Weights of a small GPT-style language model, trained from scratch on English Wikipedia.
Training: a variant of Adam for these matrices, 7359 steps.
MLP neurons of a small language model. Each row is named by its layer, matrix (down: output weights) and neuron, and shows model dimensions 64-255. Each number is 500 + 40 x the weight over its row's rms, rounded and kept within 0 to 999. Numbers have three digits each. A neuron's up and down rows have the sign that makes its largest values positive.
Before each neuron's rows, "raises" lists the tokens whose logits its output raises most directly, leaving later layers aside.

raises: " and", ":", " for", ",", " at"
L3.down604:461582499486442385496521557501470533554513437527447466447474457456546474533475457498392542449508517482490454545532512502459575510579471430520608526517447516473522514490521514491503505524463495511491533438494634493471511460506576492457533582530460504491557531506503505467494524448499522532566539443545554567443530486444432492442442502509493513511434432532483508466500462506550489527478477565553486442416500494494528489440522500491511490488483531492520482512466440477529533483425560494550593444494555518487480550548533513503458518484512480544454560495431523425521485497467530551

raises: "por", "cy", "yl", "ides", "py"
L9.down730:466513439454551515449475489499466482517449477519528448462486450510520521541458490517537451484563453546496479534518465522546529557468502556488515539541521517523531486481490556533519482453473501463512490504499458401548532523542543487487447505460485525471558474459532522504486444476478507505466476558431485535443497464441535397497539513523584451513504448562569479545489510410570439471498492466541462541526552509456504506492543531493476464444428509476491460467464537488521476499444510475572473512442553584525551504491541531476484517540580511440603538494493495441476538547487551553

raises: "och", "ol", "ols", "ipe", "oj"
L5.down26:532460545483440531461480521547550523451592479502531483453474454453425518562508501488483462457527400529493488518505396497472520450548494459450428411518542459528533428517500443586518511490498500560557470478443518490460486486502504513500514450491484574502447540496494513454532520494508486472498440513499490455551513524399438514464458379508486498503507444538507540469551491503529552538467512572468516537408546488449474553474522475524506459481449521438510582450505490490474556473496500501453535495501459418509442496510473493506544529436492585605554501493454543465529552567553555432

raises: "t", "ts", " themselves", "se", "ür"
L2.down424:482404505501540519461460504534485528522473465564483500501520503513515516474550478531469509405477515487482536512467516524502489491483549490540540445451505514594435460547557529408423494595489463510510485547486565554577501463459479488519531498571548512527504531483526539503465536516464477535541482497518451518573518581521459428503539592377543530493423484513567502520493463473511514440516478506530487401572486504504450463398607527469535491475520521503550518550548510486425505500438490482570478488577429457472463517529484516500464530557446529543466524414492496425512574444480525457

raises: "t", "iti", "ade", "ev", "ater"
L5.down833:513515490483464502491492523538543519538535486498471512526604458495467500565522506484535497433466450485557518561451478513535568485486436463533494581471526448412455490516572465511540543508446532502539479464465491513511571435495519425390546479542497492483516601394488482546452396450470530551536535492573570528572418510491501490480502486483486440547549492450484552473506513485502485465534442565561486482484455538572555496511516476497547543445473494547564429557505490481466488469495558540512478473473503500598495471556554532483562517439556480466491508523454553482506402528487565571

raises: "ids", "ee", "id", "et", "ent"
L5.down412:558486480492517518503417523500561416502471451499510531470527504480507508522565499461460517506412482521507459525539505446497572525514518446464508558526483477501497439500441465486495520540526436520541491494508510508503536429499536489440605504544526548520564571488466466497529523520528486511447429448556559442477511500508448468475506552391539469496474454553521538502543474574478484497471468493457525468470469492491576501448479464513524505459411561535525533502443433476527552526490430434504464491410512513478492551511559554526500372451505503496642500467431458520501554434534506510

raises: "tes", "ts", "t", "te", "ines"
L5.down222:567564407512502508478524527550521487528493511465463535462502392562511480536563473486530459445536574562529509481469527538401486423511518503448464553503483565496497571521512523488522503453517475522501464507484512514447499522498462491514524507503623503448544494482523503520488490508432508560472592452478531470459467536503449534501491420484571504514510476467599472574546471507536500444437536546491527418438493529459534505515481457487519477437550553496460478560505443530534532563444407508517522388483391532536554471575538480469448465551465456496483514456479457561482479516527504506

raises: "ee", "ation", "ees", "ated", "ler"
L5.down866:498421403468478522502504537527517546505445510516503532405493549541489498503526522542511584498501516467421546514485485504537586452487496527507541519529516497433519483455427482468427484558543566506477468435480548398503575512511456478522493511516543546436475458511491504562526507470394456461486489440571456459515466517447525443502590388496508552461398463558501494441489505478450513520489506527530452545539512497513434470585514506497505507512501510480431574516469536533532526520491461522535540504500486527484491502482529533438454486438431480496535486544487510519483457503571451429

raises: "ting", "ping", "ter", "ici", "ica"
L3.down651:423499383482511512504507454441500521559508458521491499481456418493559570398504435444458418452460528482469507542539443577472486433509573485494525525484566505547504442499529452489479471474537456441510504477537530455497521461491530486478476548479495505498510582537512515495455568535440521570487532516441484514488436535474526465523522537532451527549536453583498468515517502482456534524519486486533481472526514546506553517517574543530492527510438443417524487437490546526498525497549517461515449543510499532519522474486466401540456537515507564419578432563566472502533463545460537501

raises: "op", "o", "ily", "ili", "ov"
L9.down658:444481519449454499456546542463513521489530533533523543466512528576486508529520457514450470475547552468504564534499462488453543503454482506476468495480456502435551514503483504494481537476486455484477555539494524475474497424497528494526565435497537450460451485531492495511521516488495427462520501441552508476522478437461506577557483464418464536523493478499492484542527490468511415559514519551466595462498472540521530527533504435441470463440511498499505503562512477488532498470484476437550487551530462456512441472460509492498470514506500577466578540460403555506538515542546593512

raises: "t", "ck", "a", "p", "e"
L2.down374:431481585514459539472452479473472487512511554593544464550448480497454491501487448507491563513526523513473523507489518528502600434476397551517549481487495522522488490490532520497561458581524415520493439501520471475547552526547505495513539489548493582428494543575522468578484510511481434531501528491475478454537447504468482504501513577457485507519506537501495490484503472503447551449502462570509563512518571525457506515473494473470543560499502503526497471510490500495443460543510474486510368487496502539479450465485575468503526513433471439500783493477539511553518559514545476498